config.toml
n_kv_head = 5
d_mlp = 512
lr_mult_o = 2.0
lr_mult_down = 2.0
warmup_steps = 200
MLP neurons of a small language model. Each row is named by its layer, matrix (up: input weights) and neuron, and shows model dimensions 48-143. Each number is 200 + 40 x the weight over its row's rms, rounded and kept within 0 to 999.
After each neuron's rows, "fires after" lists the tokens most often just before its 100 highest values on Wikipedia text that the model never trained on.

L2.up269,301,173,207,208,237,273,189,175,194,250,218,257,200,192,187,139,188,180,212,216,175,239,113,199,202,171,195,183,178,237,142,247,200,165,137,283,159,247,143,187,148,176,167,230,161,229,256,194,189,209,180,238,189,192,109,239,170,181,205,246,221,184,201,215,227,146,110,194,166,203,249,237,182,181,167,249,228,230,218,194,258,200,203,294,162,135,212,171,234,257,229,176,248,174,135,144
fires after: " ", " s", " t", " S", " (", " T"

L2.up283,184,126,114,159,196,176,178,221,206,212,200,215,209,148,257,179,200,191,315,188,189,191,192,210,256,131,103,216,209,181,172,258,194,196,237,235,195,149,215,261,149,164,253,237,204,238,166,230,148,183,160,196,244,239,209,175,183,173,227,172,192,249,238,238,85,213,133,223,135,165,259,201,232,164,220,204,205,139,128,222,156,139,152,124,154,257,261,146,183,194,194,266,252,210,212,193
fires after: ".\n\n", "\n\n", "==", "==\n\n", " ", " O"

L7.up338,312,176,206,230,167,153,194,157,149,176,256,201,219,178,277,169,172,190,266,134,168,195,214,166,223,231,175,241,217,201,212,186,167,191,246,219,200,231,212,243,171,154,191,148,257,217,233,203,268,169,253,195,203,222,241,218,286,148,169,160,202,245,190,181,164,179,218,211,184,175,115,235,196,201,253,188,236,217,225,143,213,216,185,134,268,185,290,252,212,246,297,208,207,288,234,220
fires after: " the", " p", " The", " P", " st", " U"

L6.up28,246,212,168,226,212,176,208,207,182,213,229,250,199,145,266,216,221,165,137,237,238,263,239,251,225,198,227,263,194,277,188,192,174,235,189,204,259,94,221,172,297,136,171,183,208,219,202,210,159,195,161,184,169,163,141,216,205,238,213,161,168,180,258,209,260,198,160,195,200,180,166,218,231,239,169,135,247,138,238,226,191,189,285,149,240,131,128,176,221,195,237,173,135,154,214,136
fires after: " A", "a", " with", "y", "A", " al"

L6.up497,220,297,179,193,247,254,227,193,220,265,202,198,222,208,231,163,220,159,234,193,245,224,201,221,163,173,253,196,236,161,214,260,199,192,163,189,174,228,202,241,248,168,130,167,184,213,184,230,206,235,156,218,155,206,164,183,145,216,208,198,212,256,290,200,220,167,191,185,220,132,196,242,207,193,107,181,236,122,214,187,156,154,263,164,310,155,227,204,165,189,279,230,160,165,137,231
fires after: "y", " S", "s", "r", "a"

L3.up28,141,149,204,267,157,215,207,224,165,186,156,232,174,174,228,231,255,158,222,162,250,239,137,171,196,138,208,276,164,192,204,205,183,139,204,189,194,236,155,178,187,209,185,189,233,199,262,210,145,274,172,183,163,130,176,116,241,216,238,146,122,175,198,185,214,227,220,127,196,230,271,212,180,180,273,195,240,228,192,151,228,216,179,192,199,192,131,133,199,225,249,204,260,154,229,200
fires after: " H", " C", " Ch", " h", " c", "h"

L2.up267,226,205,199,256,229,126,195,160,176,180,181,194,207,221,200,171,140,85,236,171,159,237,150,202,230,237,238,171,247,177,203,226,193,200,219,205,199,213,169,159,227,108,77,165,169,263,226,135,165,207,232,218,249,237,212,239,241,153,204,179,180,169,307,238,234,169,125,244,166,151,267,203,267,154,234,190,166,144,230,211,201,216,174,254,188,195,185,177,210,217,169,174,209,127,205,128
fires after: " (", " p", " ", " P", "19"

L3.up182,186,227,196,221,246,215,200,245,173,279,234,227,186,120,205,203,257,261,179,271,192,146,253,318,227,254,250,249,229,208,137,175,205,186,148,201,201,197,157,143,172,240,171,122,269,162,210,241,214,262,183,248,254,178,169,188,160,197,231,245,193,223,160,187,197,216,211,230,153,193,179,152,162,140,175,182,210,214,176,195,201,260,142,167,172,303,181,210,211,189,149,137,199,292,212,158
fires after: " D", " d", "d", "e", " de", " E"

L6.up483,212,201,177,264,144,198,193,157,176,142,185,220,216,264,225,188,204,158,207,186,249,167,148,178,177,158,234,162,147,203,203,221,249,152,214,210,102,241,152,192,210,202,205,226,258,181,221,258,144,174,224,173,210,167,132,156,231,221,259,184,216,218,158,155,142,219,278,238,203,270,173,236,219,223,198,217,223,223,191,129,104,160,194,178,208,171,188,210,179,99,231,180,209,178,239,224
fires after: " K", " P", " C", "Z", " Ch", " ch"

L2.up303,173,152,182,189,222,183,218,215,256,214,162,192,221,215,246,193,166,206,178,226,166,173,167,229,192,221,152,158,211,174,215,226,232,155,233,268,133,244,297,166,235,252,202,182,174,294,171,320,173,192,123,168,137,233,168,99,192,193,220,217,105,210,62,150,244,221,187,220,263,217,167,168,220,164,172,249,95,152,182,188,180,203,172,180,193,204,265,226,203,187,214,213,196,210,214,206
fires after: " A", " J", " ", "A", " a"

L8.up486,175,183,229,216,242,224,198,212,142,218,249,204,176,168,201,213,226,111,94,208,228,208,243,179,212,208,235,232,162,190,227,243,226,222,138,213,190,199,148,207,216,170,224,153,219,136,156,197,243,208,206,146,195,164,214,250,192,146,212,215,279,229,228,240,208,212,193,197,202,248,217,265,203,219,222,246,267,201,219,219,243,174,265,224,203,244,226,242,230,228,211,154,193,189,243,205
fires after: "an", "c", "d", " m", "in"

L7.up123,230,176,216,279,241,159,218,211,187,233,179,204,143,180,176,202,256,228,228,152,186,281,191,197,158,187,188,214,170,279,122,211,212,218,256,213,222,185,221,266,166,198,181,150,300,262,240,166,167,210,158,188,189,221,118,271,224,118,184,200,180,224,169,196,229,217,181,167,212,235,202,273,199,150,177,124,211,211,299,169,177,144,153,176,203,177,120,141,228,156,208,144,131,209,194,185
fires after: " a", " A", "A", " J", " o", " in"

L3.up129,227,189,175,237,122,185,181,186,212,171,158,199,220,179,169,154,159,178,224,131,140,213,227,242,192,193,200,209,173,178,190,199,200,166,238,208,196,175,230,253,171,294,199,177,213,216,166,209,119,244,243,170,225,233,259,199,195,195,247,186,167,171,236,210,166,228,154,253,132,183,155,237,199,260,229,282,183,213,99,221,165,212,177,273,209,201,179,190,228,238,226,265,183,201,167,224
fires after: " R", " W", "e", " E", " was", " is"

L8.up401,219,169,184,278,239,163,236,167,315,220,241,225,169,206,205,186,246,147,164,199,221,140,275,196,211,253,211,247,173,155,246,228,220,186,214,212,200,154,104,246,202,200,176,157,202,226,188,242,213,239,171,193,175,245,167,178,170,181,200,197,250,187,279,221,222,253,223,193,182,224,152,225,213,171,216,224,302,227,142,159,224,243,249,282,265,217,192,139,198,202,203,149,159,206,244,170
fires after: "he", " h", " o", "c", "in", " he"

L3.up123,243,184,239,213,147,233,200,214,247,227,232,212,238,201,185,168,181,181,234,126,203,290,184,133,190,209,98,183,235,200,239,196,205,190,243,213,212,308,133,145,209,131,183,120,333,183,216,172,182,169,181,227,201,208,202,238,140,220,214,171,152,189,174,177,228,202,193,163,164,262,202,193,250,118,203,225,228,135,204,204,219,207,142,149,172,212,248,209,232,188,197,168,203,274,184,164
fires after: " P", " S", " T", " the", " p", " I"

L6.up208,181,188,157,186,186,168,206,187,180,228,171,228,176,157,160,159,210,217,146,251,233,224,242,271,208,295,182,189,220,256,177,200,208,178,202,226,123,201,114,215,172,189,155,192,206,243,251,178,274,193,246,187,287,170,205,227,261,211,288,165,213,203,206,144,223,206,210,229,205,292,200,201,144,166,151,190,133,190,229,165,174,225,230,166,196,231,232,186,258,189,118,162,214,183,177,190
fires after: " d", " re", " D", " R", " ", "ig"

L6.up446,194,179,119,288,204,177,170,257,208,226,249,229,222,206,229,223,186,182,248,153,127,223,253,299,239,184,190,214,261,166,170,146,201,132,255,223,199,239,222,219,146,189,155,191,181,149,207,158,187,205,136,249,186,217,205,179,204,146,163,196,220,223,236,151,123,141,221,147,275,225,236,231,164,147,210,186,181,200,183,182,246,203,150,164,216,294,240,159,255,201,206,196,199,262,148,226
fires after: "\n\n", ".\n\n", "==\n\n", "==\n"

L6.up4,168,217,196,177,219,194,170,169,259,210,190,218,177,203,215,246,188,158,179,177,154,212,181,296,219,234,215,184,203,250,181,199,180,193,223,253,182,256,238,194,248,164,158,132,182,187,254,205,214,169,205,250,150,167,223,253,274,248,241,174,197,198,118,150,259,185,212,194,212,283,167,229,222,206,225,257,188,209,237,207,168,216,256,126,185,213,256,174,231,238,152,172,160,180,248,166
fires after: " a", " A", " the", " The"

L7.up431,160,226,218,237,214,196,192,236,221,311,147,169,195,203,134,184,197,285,172,225,204,172,263,233,182,194,193,159,215,179,230,161,261,272,195,186,196,158,194,180,186,203,204,225,198,214,244,190,169,215,142,190,249,156,113,202,117,192,281,169,182,244,202,200,213,236,202,230,231,204,181,180,215,239,209,298,113,238,230,211,212,215,261,188,239,291,213,186,194,185,127,139,197,177,129,222
fires after: " d", "d", "ad", " ch", "od"

L8.up510,177,209,146,263,204,158,221,183,172,173,137,216,158,136,177,176,154,194,246,200,186,223,209,229,128,166,174,236,183,259,186,242,155,137,180,224,147,223,181,192,244,194,142,230,243,217,216,219,186,271,276,122,262,217,165,126,211,199,196,237,253,169,220,165,191,178,193,211,252,200,300,190,217,170,245,249,180,162,214,194,151,208,217,188,194,189,199,165,181,185,169,79,222,173,245,250
fires after: " C", " A", " c", " a", " K"

L7.up347,215,244,259,174,248,217,130,163,180,162,232,210,172,187,205,230,214,192,217,145,121,271,188,224,142,167,221,190,179,203,163,202,168,200,147,161,245,209,195,185,182,163,209,254,171,155,180,162,197,179,153,236,133,129,168,177,226,174,191,172,171,149,104,171,245,177,243,236,192,175,220,185,193,200,218,140,155,242,225,201,190,238,277,110,235,265,199,157,178,282,237,194,201,237,198,199
fires after: " m", " the", " s", " The"

L2.up501,208,171,181,240,170,179,203,223,198,126,220,180,230,174,248,177,176,126,162,156,202,253,161,239,181,198,188,220,259,131,205,219,139,223,258,182,185,196,142,131,171,205,167,206,129,230,172,199,206,264,255,149,195,218,146,263,165,207,260,251,181,169,231,231,236,189,203,169,204,110,113,205,198,174,211,194,196,203,155,244,228,173,205,261,185,187,145,164,170,120,229,161,138,156,215,136
fires after: " p", " P", "S", " S", "um"

L6.up253,199,186,127,246,189,141,247,179,253,247,256,217,126,162,170,135,157,178,198,184,165,120,207,198,238,332,249,151,197,226,237,139,189,205,224,237,218,162,205,237,167,200,211,202,281,128,159,174,215,195,201,259,177,185,117,267,176,162,199,132,177,252,216,210,203,203,184,281,167,184,202,207,140,178,174,155,290,258,230,143,230,212,225,117,211,214,212,166,158,232,214,176,196,218,218,169
fires after: " He", "he", ",", " he", "i", "on"

L6.up35,253,206,206,195,113,233,219,164,231,174,176,156,225,161,137,151,159,208,119,149,236,105,235,239,207,171,228,193,185,151,175,216,207,195,289,121,189,165,213,196,228,227,166,141,230,205,114,170,212,199,180,187,236,147,189,174,150,194,250,157,203,184,186,186,181,173,166,264,206,192,175,206,221,272,236,170,208,106,211,159,190,244,206,171,278,281,212,200,224,200,268,177,264,210,184,194
fires after: " was", " com", " is", " were", " t", " had"

L8.up484,184,191,194,183,240,208,190,147,140,232,159,165,220,242,110,209,234,231,152,239,254,258,159,168,173,141,161,93,145,195,204,209,199,209,228,245,154,259,216,194,221,191,239,235,195,273,179,159,231,244,211,181,169,164,208,264,162,186,242,220,182,195,232,132,179,129,270,204,239,216,210,194,159,175,182,191,176,146,178,270,205,151,250,296,202,244,259,206,198,198,193,199,171,257,165,176
fires after: "f", "st", "m", " con"

L3.up416,178,202,190,103,113,236,248,193,206,159,204,214,254,113,174,175,229,215,216,153,234,201,215,246,217,185,167,248,241,161,207,141,176,186,215,212,233,180,174,160,217,257,244,208,166,168,216,197,251,238,146,211,215,146,203,220,173,288,252,196,153,178,282,168,188,146,260,208,190,175,97,199,208,231,200,165,183,242,181,166,189,322,150,201,182,230,212,179,195,213,123,169,283,236,222,166
fires after: " d", "art", "em", " D", "ic"

L2.up117,152,145,116,164,183,228,223,184,249,201,186,214,157,234,209,246,206,256,171,178,193,201,166,260,220,126,175,252,224,247,164,146,184,146,182,196,176,199,192,228,236,193,140,144,209,277,249,303,160,244,219,248,172,221,113,129,237,188,286,161,184,168,187,196,215,174,221,203,137,192,205,270,257,184,202,262,214,195,240,154,186,209,151,179,241,170,242,187,206,255,188,167,164,208,196,215
fires after: " O", " A", "O", " P", "A", " a"

L2.up162,165,236,218,205,254,195,250,193,243,220,266,179,203,268,133,156,169,188,229,187,358,182,142,230,172,154,199,129,192,180,212,189,195,185,199,177,217,289,206,230,203,221,190,195,207,191,103,254,182,177,201,211,177,213,235,268,171,187,226,95,178,202,204,179,170,169,185,131,189,231,238,272,161,286,230,145,208,207,215,253,234,179,252,181,197,179,197,211,180,285,223,224,229,196,220,173
fires after: "et", "st", "ub", "up", "8", " con"